python train.py --n_layer=12 --d_model=384 --n_head=3 --n_kv_head=3 --head_dim=128 --d_mlp=1536 --vocab_size=8192 --activation="tanh_gelu" --norm="layernorm" --norm_place="pre" --norm_eps=1e-05 --positions="learned" --qk_norm=false --attn_scale=0.0884 --bias="all" --tie_embeddings=true --parallel_block=false --extras=["capped logits"] --init="normal" --init_std_qkv=0.0345 --init_std_o=0.0 --init_std_up=0.0345 --init_std_down=0.0 --optimizer="adamw" --lr=0.00107 --beta1=0.9 --beta2=0.95 --weight_decay=0.26 --lr_head=0.00649 --grad_clip=2.0 --warmup_steps=483 --schedule="wsd" --decay_fraction=1.0 --decay_shape="linear" --final_lr_fraction=0.0 --batch_tokens=65536 --seq_len=2048 --doc_mask=true --train_tokens=535100000 --steps=8165 --dataset="wikipedia_en"
MLP neurons of a small language model. Each row is named by its layer, matrix (up: input weights; down: output weights) and neuron, and shows model dimensions 96-223. Each number is 500 + 25 x the weight over its row's rms, rounded and kept within 0 to 999. Numbers have three digits each.
Before each neuron's rows, "fires before" lists the tokens most often just after its 100 highest values on Wikipedia text that the model never trained on; "fires after" lists the tokens most often just before its 100 highest values on Wikipedia text that the model never trained on.

fires before: "9", "1", "no", "8"
fires after: " ", " Cons"
L8.up593:517489477489506537512470472463493530498476510533519486481502513493489497487469510512521493531508470547494466519431523507514444485524469484499489472495494513536516527513492528524522501506521474491520519480481471482501499479492499472478515439520495532488489518501433482495564492504492507519484494533525522553519530496492519502495492448484484485504558476472532480529507491472468505477464
L8.down593:495481472511501497503490492502491505480490496512459509466515492493502500513496499511499473519497551462510480501533494528530573536473511473488481522470490481505538500476516485504501476461504524536499472489490506482534511496519484479499467509526482485483496495506505485545528486531530520504509499505501545492485491516506494562506541500539479486504482481508473493506515461498492483494493

fires before: "9", "0"
fires after: " ", "–"
L9.up103:436461496516510494503482515554489530509482507502530508479486547541524500523486536541534494515463471580512504469498487524564493465503498461510446535506456468537468529485479528475541501538497511490508504513499518487474523436537485470511511529513504496480547507513493488528514510538473487501533487499517516533519527481530512487502473486531470486509520484524556500447511528449481479519484
L9.down103:519517513471491503481540520523475507484472539530485458512477511486528533494584473498425484471502516547489494485502487514519477514516514543513513535520480528497531463532489469476530525510513492480488485515436508532488511552499489495483459474514487512484470477500497513542523521486548549480492515458502481459491489467519508502507503475498546527433477533520485532483494517491472488492519

fires before: " |", ".", ";", "0", "9", ","
fires after: "1", "2", "4", "3"
L8.up1318:459503497483509486513518504491516487509508483489535479488501468547477497502501490518470438480548476518494472521427493527503495502508471528489519504522524473480510504511466563524493512559476502507471516515535518504499506471505543488515487503464457517469562524582513495488503548538549515524507549513483511534496556455469489521485449469497535461526473499539495511467511475482518526519495
L8.down1318:539522547518462492508484513492497502464509518500507497516482498457496499491534499494493487508512516531513490491540517485512482481537503458510530460507507514506489526537512461498471470487500498505503534513495494539483527463490475487465517470491496484490504520516500507499457527442477505565481465510523563482497465495503493470506559523499510503525508482489523477528504479517545465532505

fires before: " |", "\n", "2", " |\n", "1", "ings"
fires after: "1", "0", "2", "5", " medal", " July"
L9.up1104:560501558465504469546541498487435444466462498539498542505519476480501518509502504483506468453493503512509539510508476527500543483498468511510511493505496503536486491477529457504500495461536459480500496485483513481506486507496478536524516504537514479512501495506542535495579502483499490470485548522512540531527497491517537477463506517505532531518487497521481494498465458527493444548527
L9.down1104:501456538473503515490511512520480473547481474473510511494462499441553510473534496521478467492494527500467500502469491510483468527486501506479503524470536456524506469531474541473488524515567507464510543510472522537495529468464514490502497491488494502465547545514511505521470460530498455423521504463517505509528503519465468470500477500466549525489497471502505483465493485507476518519484

fires before: "7", "8", "0", "3", "9"
fires after: "1"
L8.up1413:450481480476430466510497492531540528498538506521467538522497479549497496523470486504513473463527490505551466502492514456460472492443471503489527513469487504520491493485485500515487440539502517492485517475549523497493493485517492524471453486499516511514560462565506491515462494469497500513506525538503475495501529455480466519499500501508505481533481512504493464482491502463517480506493
L8.down1413:527533496508502507525505493534547552526481513535513480514520509467490477521512486480508537484466489527505512501501493462485462497501527438503490484491529503521481535540498493460485500470514483542509549499524513519503521473466469473485503482520507507494508528474509482536475492496485489509465462468460553498478467466489485460473504498485471487535519514483557493487540487482517467502549

fires before: "9", "0", "8", "3", "1", "4"
fires after: "–", "9"
L9.up345:475480481507459473505501552488559471510498530496481546540480559514463538542466527537495513503500528478537468446499538496530489449535451493474497586480505462486495514480493508478522501531517489492505481487522470501477489507482489467503523530514511500498504466501516499509534520490496505489500523509512483485531503478509519503478535499492564498511523494490464510463468514483512482494539
L9.down345:553506489450513506497457462463475539498527475520526527491465488511512555493505501506494461520486515512453508523505479497520508481538507483474478507497470475513504520489505485523436512487533545502498496525437480473466535509528519499513487492511510551515472522490510517477485500496547483458524478517436551530488518457478485508490502488532467474492468503503517518533489495518472508479507

fires before: "5", "3", "4", "2", "0", "1"
fires after: "4", "2", "3", "6", "5", "9"
L9.up705:521526492500474497518472485505476496521513507512522463526485491551529502510534493527548512451502498479561521457512494530524486464505462517488443528506473469548480565464500519473520523551526520521503512512513499497462543503516479517467512506502513485474488517535496515505488535489495503511517489515547507566516480451503509503469512503474521532506502530490454513480493486485542489495487
L9.down705:500530494478534568516504491481478475496480500518491518490451520499497510484481497528515526466477541508503504525504498499484503546498520486496538586533476505506439498528519502479483481470504522548492487528545509514485450531495455470442507491499468530478520547495478454531491547503510479514493491497511502516493458469505527515449517466522510530528489499479493460491483513493509499480485

fires before: "1", "2", "4", " |", "3"
fires after: " |", ",", "|", ";"
L3.up1258:518491459457527510524470473486491467498478510497527468540511520499481539524522566478463442503511513484495518462474478492506528475515504500472491507498470518515477505483483505531525507475489502474524449468505484513501510466487469537484487519493483508452542498506533488509494504482519530538491534507509483496519523476475524513497465505481530454561531508494523533509492502501512497505477
L3.down1258:485508523490465490534502492493475513461447503494499547509523466482511486474534520530486493478486519511532504460503494491519483475499504489502527508473508489499496495434515538510478528503479505550494526542434546533495493510450526534538560520447491442483509484511514493522496513516518509505469517487528512563479502501467485480500463462485531486521485542549496503486493480484481517475470

fires before: "9", "8", "6"
fires after: " ", "1"
L9.up45:455496480460518461496507518515483508523508474521509558505520540520493516527458537494533495514497503508514492522515464499487487520481483485518502483447493495498469501490477554508468429452533540546465466460519500475489500451514489518475509525522518480540533516493495506516513505496517511457441525481463518530482493529501501511500468543486493509489546481524506482516514513442505500488475
L9.down45:508499463517479516495491471492575495528469499500455485481525508484494491494532489502500502517531513510523521514472489453474454461528491498475521531476507485501521522498523514499484537470577479495513550501511531556527479499489523493475481492499517499467481515507486510544541495479529497521480501494471498548444523500504508524514495474465466493457497476498461517503504483479475473483525

fires before: "1", "2", " |", "3", "4"
fires after: " |", "|", ";", ",", ":"
L2.up1159:515511464467484474515507466487526473492499504546528513552502509483501533509516531482476453545474488519457490512502430497487549434516504498471467504512478526524489513531514501513466504476490481443518451478487505511525494480468522519501489542517493522466500501496545512513555484502482523517513545529482459481524528478497475469488476504545540455526533516508534514482493532514491479510487
L2.down1159:511485510488502513494532474514514516507447515540496509520509483461525526487517509501462470492457510545493505506510482510479488485498457469497515552503495509452472461498526519514497495471502461544496490520495495545527496535482497545524523481463511489529469533485497530513495515513540512485524511486549503494539511467536483456470509487509522517532511566523507511514413481520487462462483

fires before: "1", "2", "0"
fires after: "2", ","
L9.up1299:506515470476480527494487487492492454534489521536489517538544529557469525474502459499535518483498449530512476474490475477471499491487518504500476478497508521499517546484507542533470483491502498499502502492547451521501496523490440516457467545502477512522513474492538510489506450498530478534537492512519471526535532529482517504495493503471492491525532508503519464525472497486473495481504
L9.down1299:522506523506499492530487496499468508495490494515475503463471499497521522496506485475517543504456515529494496530481502451498481489511475476468511478506464496503485509496500498486495526428462486503506484511508507496509540490506508465507486483479491540451515490473507510575506546472489470458449507484507525524518490462501483465463539496530517480520505536474582474500525506545494493496484

fires before: "0", "3", "5", "1", "4", "9"
fires after: "1", "2", "3", "0", "4", "5"
L9.up583:514480469463527491521523544523529485492485491504480516518495460516460551498457460505511475483515447466489538521469488545499494503504464516485461520513533480531462491501458523498474511514508501525470504508538499469464509505518524492492478483521463513535507538535524512454519492511525473497502483471514508494509509431535461495456472530516531513515485529487535489509420503505510467481515
L9.down583:519542482500512526539499468492504470513503504556497467524513497497505469490504508506510508513525503535503476505506519494513487509513510520490468524494504534519494491436500496446484499550510541546530539496463511552500479534518492544501495481493461501495515535528449502538486499498506509482493509482480530491521496500462502543532502493509498501493504506500454486492522522512496481508503

fires before: " ", " |"
fires after: "1", "0", "9", "3", "2", "7"
L8.up612:484508468535511469470486465532496524512502497511511532520485496443522569423507496487467533483485517499498540512463509499515544503502516489511528516475502520517507499519518511468517517477498504516511473477472527534456477471501483509515528484480527496496482530469499499494479509515519480494514501497504478474518501499499495479499528541502525518499561537492485535472496506491510488444498
L8.down612:492507503553499515522536519502469487513464519488505542470495505481458503566500481478504517502485474538530502472489484515490476493506513502453458498490497513483501520500513517513503468494493516497520516518485493492504503504515508494475504507505498545491480474507525478495493536490500467535490498516490464496474483530475515480515466507468451518516514534487509457517497512523491492534531

fires before: " |", "2", "7", ",", "8", "5"
fires after: " ", " |", "1"
L8.up643:516477486517425462508446512528511503505513525515534523507551563482470480484498511522488484489502536516475459488536522523516495471507455497476510521467528460533529501513496513486499456471476497512512509534513506547459468474483509541486479492525521501502521544483489514495488511512485540517545479523501469529491494467460482502482457498458469495465487497493494506512483481475509485507498
L8.down643:546539520507486534555475489517478495520489457518531455541506510522485545507501476538517515475508511489476480536494474501534517528466525485530531495477491489487452510477503519467460480509511471490471461465506483525478472513457451526491510522455502528515491502515499503531476491474482518546515450513528539464479494491549468496496485486455486513490493488466527461501516525469532473530517

fires before: " |", "–", ";", "1", " ", "0"
fires after: "2", "1", "3", " |", "9"
L8.up1012:497544523519515461463524488512486472516519524495483515508502498477517499498450467459479511462522483460508540531532461463549540482541478495474489497497500442508510484493513507492496518450500486502500530524494489480469496512506509562511549497562484514480462552493582513518473522500513501532499517508480463523513500507510474513493486495509514509514456525529459506519445491477510494443476
L8.down1012:520453515478512537514467504475513517501520468543466500483485468471458523486487521479497516486465495519539479510491498465464493492497503487531509460499541513501499490498491491473492439516515544531497497506455563481480486489504493495560495509477481488536527456464519514500478475463475476503474490424512516448510520520485485534530513510528510507496528520510489443520540525480518544558502

fires before: ".", "0", "3", "8", ",", "4"
fires after: "1", "3", "5", "7", "4", "2"
L8.up815:484499511473486484487481465517524504537526557559509494499529500487504500445451502494510522493540496570514446477506530532494510492496504518495519498485555433491485504512486520466529497497467509480531472519485504522492477502526474518503457534534510487498550501491496501477462465548494519511543505513525487490501471506528481484512474472501534498492473508534490449429508499504518485529532
L8.down815:522492519479484504492481461490496537524476537515516486518547512505584515500474465496513501482519478493530480525496510498507523500499513442538496517472513491509565501513472508509503508489492487487494534487463452470506493471471503484499528503502512475487519530521486500551454492485480495508496477556525479486433516493478495479545484503499470485512487474526474474509540533511507546512512

fires before: ".", "0", "3", "8", "5", "4"
fires after: " ", ".", "1", "9", " +"
L9.up493:504482549451486523474491458485517458504506482552549491512514493521510479478525514523522485509556522519505508463459478536485490482537469453511538494472528497498490502463493511466459526498482529483510532538509510544540484461491504471486474500500493507447536509539517532534487542543486494532506550526486479494464549442503527530481503518486464488512500493484466504517508504497480511534512
L9.down493:478491526488475475489460477476467457488508472502560481523468470485493517469513518505513477504489528504468482532515500489459515483533523506521522546512512512503519532487511481497505523535497525542488518493461490544484496488479480503514518521465548499468514452509495497506492516507452490503516517529494476478532544476528490532487528476524453477524456487508469528517537511492509504530472

fires before: "0", "9"
fires after: " ", "1", " to"
L9.up1141:484458512469498495538469517494510502513533486539515501494529523499474467475507520524538492507448457510487495492494523503546486519447527514508509490503507485544543521460495524442532497536494512499510510517474510487502502487523473505442473507532514481521505494515489515529491489490463532501496464547523493478515496444501507520496503518513459483484471467456556492491476502439470540536485
L9.down1141:487492484483493519517482514534515496460503543478479518504524515450520506531512527502454476492467500448510483473471537517507489464500518468481504474500497522448506483540516467492489540448566518458512498488519501519504508460487515550526504503496498452504498517505513463506532491523487524532531480479482476527517530526514514466494499520456526473490497514492526497463547459490465466484487

fires before: "5", "0", "4", ")", "2", " "
fires after: "4", "3", " Released", " (", "2", "1"
L9.up1159:500530517478479466490512493526523508547500526488508498540496485514483476535478489524517512559472508458534508434534501547512515471520521505489517537480484511551495547499472496478504521505503469480510529518515534488433501483505509520488480508480510512422517533533503490512508496543507516516488498516513484546504474472480506518451476485516503538500516505496524481499522490487521468488500
L9.down1159:518532534488529541494506537479500503503465454511502502487472531514538497515512500495498540492515506504522486494464477484529492539530524501529485495500495494493467521486490485526496496457517488465499529471497452431515517551461485493529473502517482469496502516480476472466530469485514514515543523514539498512499511451536523509482554473519468481518490530547485502508495481435472516502466

fires before: "0", "2", "5", "4", "6", "1"
fires after: "0", "9"
L9.up1420:520458447485544523507489461507501468502447485530514551519526484518467513540469525474457449512525507511547485506507500489507482515543494521473526495482519502519463475537486537502493498464516469507489528485544515522489516496515522505508480504523484522503538465536524489517531581515531490511497541490470457477569488549484442522544484497453510518500522505487508515477467441516499494478486
L9.down1420:485470504499504522488455499498503494520487522478472548521482500466522524522464511469535522524478511515535523483496492512469521539472498519515510560490504506513494493468491481532531533479486483546503503521495532509464480469507541506553492493497477502535471499524505461507545486532500490476487467497547522476486488508501459505449525497528465473483516491457500516487512453511507544494498

fires before: "0", "1", "2", "3", "8", "4"
fires after: "0", "2", " "
L9.up289:505471512471508481483492511487514466495482496523506508536536520477476533490498481511525490464505460529522498508460482472470517481473516492521520501494479493530531509434488534532508474486515530504461508530515490510452534538502491534483463475511491543496469507506507502513465561473499491505487502515531478492507479531487516469511494501494493509520472454488519452525494535467481504502472
L9.down289:498502517512502488506506511519536516503498493533506534522510519474521501478480526516497515489475527514511495508473528485472509487486513496470448535531476500498480487502495518522516509502482472507477501514481538533464472510520484502478485499445493550484490496524487486557468478523469492497500513468487506494482499455497524526458485509526488499469521542490456492507505531502517494481495

fires before: "1", "2", "0"
fires after: "2", ",", "1"
L9.up1514:489499461498487527474468535527455469495523504525521517483502520540460488521479526510494512537472520523529464507472507521486522444486504471512496498477493449557466498511530575493508456513460522558508526493486499466525477456550468524497512487460501522505510484500464493496503463490491506517526515535523489514501509517490530504492478488491455467474527467487427451531536488487517521508461
L9.down1514:489522503520509515540458474483511479456504529531488420513480482433509526493530512458494507504525487522521521541467498484499519483539524496497493519536543500502529467512523509514528532493506503485530458510517516501465532491459472499533502495481536507513475537503467490524474523501483519546484457531482477467479508478493479471488482459481503476526502467475516501538544477557541503557487

fires before: "0", "9", "1", "2", "-"
fires after: " ", "2", "\n"
L9.up579:481467451479532514556547479524496467513433517514520498556537515506437500497516532486489483501552539526513472479477486459469519494486465458503476473487473505497488523521517519527470468493509523545514491493514505543477453515500450524464497483490485509563536484512491488469502503435492494498481533508535506483535530530467503526470501501465503464525492516489530523489479480475500487514424
L9.down579:499469495542466475471532480507556471500482457511481505561461451486498503518503480501489483506488466512524479470463449447493522507521519522526477489518489506552493505502501522521485509547493519507470530478521535495460486495521469486506486498491533516487499543481510536507521445494511540490546467452470542490502516509525506504448505499509441504492519562510486474517531529526516519520547

fires before: ".", "9", "7"
fires after: "2", "5", "7", "9", "°N", "3"
L9.up1232:541476496470468522476495458511567488497465491535499481492538455505493497513527470486509508480485503510513523498505450509486480469482456456579530481514512509488566493517503447506499517520541489481522510514514493516521513506489460517518488484516548478457535496507484508513497473522503523519542515492459470487522478473517512503508497516498497487485499478466505514491446504532491442537536
L9.down1232:511453485485513470472481480505496468465531503516514524497478480494489554475539523522508487526508534507485479540494462516486513505471511482484484482568516488539475546498479490474484518494527521502491542495497480499520458516479488518534494490492472501490540505485520510490477521532492539481534518499471492442481506488491518468473499534525500500507491459494496487493465516530493482522507

fires before: " |", ";", ")", "0", " "
fires after: "–", "1", "0", "9", "4", "8"
L9.up999:487478524496491531495492511485483495494519505470560531499494535479508494527475486511487527511496491515474480446502513551535517509503458523500538516471429434505451469470497452505491492492499462501537498504563452465471504489517501497492511532511493534501489503483521461511496513481482455530496516535513494524452518522501501511503525528493493508515442540484503527476475507485508442513498
L9.down999:535496501478498535515500491502527495544511493524526478456475495513520527537524540522505526551495498496457498481515498493503481466511466521531510548492473498498504493477482521480508483480428508507500501466489562465510519506500532473482504472468540496504509468468518482450497489544453505491501429489515476491504517452503482466504507503464493528500530492499529510465525502508503487544526

fires before: " |", "0", "2", "6", "3", "5"
fires after: "3", "6", "0", "5", "8", "2"
L3.up1111:543507482431535494536556492518521503502509510543494507486517484497542482489507488505515463497524564507521522528507510524514507531491444482488467553462489473525510488509481490510484533483518467493523483494496469497491530515512481538516469471530505549507515531436480519486506519452500495488502521496519493476520553518517449505482480457487471513509484488503468486490525516475503491469539
L3.down1111:476500491484462476493442510438519490497524524472505487517528500514457518509475481517497496488486467527489484485520512509565511543510556524512467447538568533520520499499503513535463498484487522479469497498465493484513463473495490487514528518453508483490457513536474464516544505428512493478477460491499531502467480503544497493577510487505502554493520528509460516504487491527507512527518

fires before: " ", "3", "%", "5", " mi", "4"
fires after: ".", "5", "3", "7", "%", "4"
L9.up656:497520489500438481495442479479524484483533521493484499541491504517507542506465513493519552541516504498526453480488519542470474455527509494473492466430533495464476514480472471500488457534516502495542506498494510509495496501507473470497445525517509498526526498513501512484526493515538473548582486455455491531514547505515543524468485486477463502475539511514474502459495492494529484482461
L9.down656:498483494472510465505527504486480511508535521501553474426510523502484479448489463516468482474459535523534507522478455482482474483531525499501487550515478487529487496518514552506511554547543518481521560514451463435469482512510491544471565505506460539506526506525517498526505541460514492511509496467507462495496503463469479496496534557491499519499449508531493486503491477482484489519476

fires before: " |", ")", ";", " |\n"
fires after: "3", "2", "4", "5", "7"
L8.up136:544519493508503505530494443479537485512474542532518471503500533493494497520468484520485492513531536493488425508459504554492540490468497489462482513482464447524501496490503526522502499484526525496533499512501496517517464482528503533471472509486477522482507499569508493483486524537546498510497465507507521510504474472450496549459492532532497455512478516488517456507490521485571478524448
L8.down136:517460476505486481474558544545503483477556491497494481498516466520538512480511546516491522520504499461528481479516490485530484543521520529503472522538493547509503487499508506489504479489464482477461519471539480506501524525490513509541493504511503479470497518489478514469474537482510562501513469486476493497509488562491522491479520518468484501468503532495448531517526508507508536488521

fires before: " ", ".", ","
fires after: "5", "7", "9", "4", "6", "0"
L9.up641:544487523504459489516509521484499445478480499537517478513523488507467509473511491520495479503508501549483501488478483558514531478469477493470521550521491504520457488508482465478518465531498484515509507520515532510505466461477509523572528496512487502477510506546535531493513502524502492492505510505494547529487489513497510490489483454445463478527472523520505488475446495474525424531490
L9.down641:522491488534528515491505466489463502510492495507464535473509503471525532527539513506482519525500501469479500498532526498530505530514524536519497519509509533496505437483523481450500470542502518477482503462476488524550556509495483491496518496447495503487467516453532522472494506491501532537499459476516500449529495531508546542482475515530493485462464500496496502506545490511519549503511

fires before: "1", "2", "0", "6", "4", "8"
fires after: "0", "9", "2"
L9.up815:509516490506491488534526455535528506500441486538506515539522521468476483460506504502493458521469491511483531522514454501508493509557551504507477510468459514495500519484462511512503453471558522463497512538545472511486479501512517517504522516489477517488494519505524493526569505500515499509491492520509499530547473466513485511523490505456506456513491482489439495531461493476483520510488
L9.down815:500497522512495494468474489493515481462540448500499505508473484474518498491507535482521508515489543526498498526501537542508550518492513488494527510510466449483491528439513499529474503466485534490473493497523474477482502476465529525488477470461468517489505498524513487487533454542490500497506502551523526519560534508522489521469522461501494475525489450504479501486479493550461535504466

fires before: " ", " |", "0", "8", "1"
fires after: "3", "9", "2", "5", "1", "4"
L8.up168:531513526488494501478511465493533504479526540520501583527514447451496542477502511472464503491466505511513554505540563524522513470483492500481511486419502531539472453472479488484522533459485493492499506516487484535437477468509483551501504496512486498515471492489505503539529488495509492494520498458520502545501480467480474536513506512479480479511522532503466541448494514512511474506497
L8.down168:481510467527524485496530509519548551447492487520457486518471495455518487501528525468472481512499511551503498488518510484518475502441526486551464500490481520487479526495516449477520531471481480480526496494475505482497493448512494482505529460496521459484494511514502518487490505491528529506504542494512508512517446534510505488536534513511498523493509501469497483485495445514492517500497

fires before: " |", ".", "′", "–", "0"
fires after: "3", "2", "5", "4", " |"
L8.up1202:492461508483477503473498502498512458491502535500487505520530459471518483467504488516483522487542506467497515504495484556527524457486476520516500493509519490516503507457514496485493478526510500480484472502493464500491506480506502517512477533487502498520537505551528532489487499527499498514503523520488514455524470472528477519516475473451501480556505497485459537476445491489525479505518
L8.down1202:501517487495511488467523487463584547475494526481493511485517503486519513467447536541485524539485512513531495527493503481486444486527493500476476492508556496523537497435491509504469491536514498482505507471489489501505500520493530488498487474475516512475448445498496501490492512484478522454447500474508507481497514534471469531513474515518484520491494482508487486532552498482509535482508

fires before: " ", "3", "2", "5", "4", "0"
fires after: " /", "2", "7", "4", "9", "1"
L2.up125:498487472521492528524520482536559474519474508499520504531477509522490503490528556522533464502470470520568500464459511502519487514473478497521427523491487478481449514478480485516453503546475506477446480481491465513497533454471468524503547528506536510523486544539513545549539491512509523514509494494548514466500483493513482491506461522517520515503505495488505513445501490498534454499433
L2.down125:478515496486463498515527480522535509531532529512517508540495534535501487510494514518551494498517451491549466454436473532517494522505462473530476562475510460481480523479513517521483510534491509453516498489529483512471490462482483466534544497518493537493519512546490504520534500488492531505513494493540483497519518526523529464492495522481492462503554507458538482450480509502519532520496

fires before: "9", "1", "2", "0"
fires after: " ", "2", "1"
L9.up547:512468503490501497498491532524492484473514508532490537533546493477506518522523556527506508484479525530515511506502455513477511476485484439491469508491550480526488502470483577477488527513570516511526504479513479494465510482503453485507490520529506554531513485546488468518538501484514505490512544494568477460513484458500484496507460477471449487489516485508525476500538508490479494463506
L9.down547:501502545479474489497512535518481484522477530475478495518535516476528496482532493516480495506447534493477484513466505508483519500553483485542522513516508467473501445469476519495479566482530504491497528497451466475482498518483499534508494505511501513490476556492498455471478500475522485503493513519511475523503501530457483463532484473489485476523513516524513522540487483534485538539515

fires before: "9", "6", "5", " |", "8", "7"
fires after: "1"
L8.up1036:488474511465485438511480539492464520527463536497516484552543563510495444483481505505488512470507521530490508460516498514545551506506468498478507499468470475507486496510526488484492518501519527543497503484553505535497499498524474542462474509502501477502547495492548462503473559499502533471526556512484484509452521446491472507456486493501519537536485482501469503497468451514523471540506
L8.down1036:497504504497494536484480469488516469517503475517501501543464480495471538445509466471511485499469511476518455518511501493532490528475517493514511558551515533501486497533505505465459529512484487520467501474544513532497514489493488454502462488518474491470524484546500542480499468468478512491495488487472502520531510527517484502482497523488535516492546484567529509519492467525463468509466

fires before: " |", ";", " |\n", " (", "\n", ":"
fires after: "3", "1", "2", "9", "5", "7"
L9.up672:508500506477487488505492449520517449506525556503486503519538501506501515523488532490485482470535498499509526488520473513529459500478490454499539502486492541516462458518477473479509523523487521503510502448500543525498510511517528526508493521517497508445502465495507491470481506533506509509515532507520461526500481494525523497466559487519516515514510522490476468515458490506513472489446
L9.down672:462499489512460468476535471520479530505478505498477525462489516457485531579564490497495504502513457493480483479500443499483502495528494531531551474415514506502481496527501477486487502489532549523537536497515463496508504512515482522521549465519510495533523526456482547474515496510503513501494503483495525491511514534514492512527522533520540515477460552528536430535503465479469489476507

fires before: "1", "9", "2", "0"
fires after: " ", " of", " to", " in", "born"
L8.up1274:513444461534486513530492476527512530482482477515480474519491535572476536527473517511554516511517488498489422522483472515556515503475515469495492517497491512498500511473485529455489487525517513466525492477515461456504500515499482474493522535495488512504517495518477508514501488510467520500528503519449497476481502479524496539505466480519479475515527527478505515447497508464494505421458
L8.down1274:479503469502503493522497495484504505465514490510492562531504519445526532464520530500452555471489558544468514493514499523493495469505490517526487499489519473474484505488497481541471510511518452522484467470530495533466459554494492489494509527520508506473467531465497485509482498496564491482506520506458468517497484509525516516482517515477491589497511456531434469477502524477472468518514

fires before: "9", "1", "8", "2"
fires after: " ", "born", " (", " July"
L9.up1005:483516496472516498533513519515484460498507490546494557506498561489486475497523521529477517530501499534521463489473497493476478439489437486445492490489498518447499553520521521485456489512564506481492514475538471506465487508499483536528501496503542454525524504469464511519539505477507506523531504490475448491524519494547501519477475537473495515518560465471512495498491488499445489477524
L9.down1005:496486502516487470524487504478458519494471464490513475476504477515506498493515466466458528523454504512490461514487518476498502531470514489498503484502500483561499493470522452559486524509498533510528516514538507503497523514508473483458512497481498513526480539517480532524493456548548513530522497490497526493519508561507539552471482488504498538478494515531504493545528502468496533489473

fires before: "7", "1", "0", "9"
fires after: "0", "9", "1", " in", "2"
L9.up1139:516487523465496453516496498501498490493468498519508497495526486500457496536495463469492456488510496491508522490481478539494471492479492485484447527536532484522457555470503550553498490510466546471521509515527492490478528480504469485515476491526476532514499505539516502488536502485506504514500498565511459527469531451524522503485483556492487464499457517485520531502509529476476452493507
L9.down1139:519500531543516511510483481477476509518503517519517505478474530485505486449491504510488515535474556498486506495461506531528511496527497492529515524472476491472500486510512510486484535529544493446495476473503500547467474509571492455484488482469503502468506501468539499486499541477545451494523482481457482525430469488464498482532500521515572518483530465483492525490502486468496509482501

fires before: " ", " (", " |"
fires after: "3", "0", "2", "9", "ur", "1"
L8.up901:518461530505504478453500472523480530535469471523460496488487450448501495513516529498436493509457521484473478515509516508552482483513483484499516482478525532525516495486541474505492521512480462488480487474483474502485507519529491531526480498487497476515481512505512520523529523507487486516517514470472497509505480514509476470436499518502503484514531536461471453500488484506533474458509
L8.down901:523529504529413557490560499503512493511520546543526501503488516518479474497470522504464497485525483503512500451490484527507461476469541494507488478533494496492516522497489444486460496542464506518514507473517486511518489484477463482464517478496552554507484538515487454534512501435508524506483498488473515503483511543510482509496496464493516527474508457520492476509535529468530534535524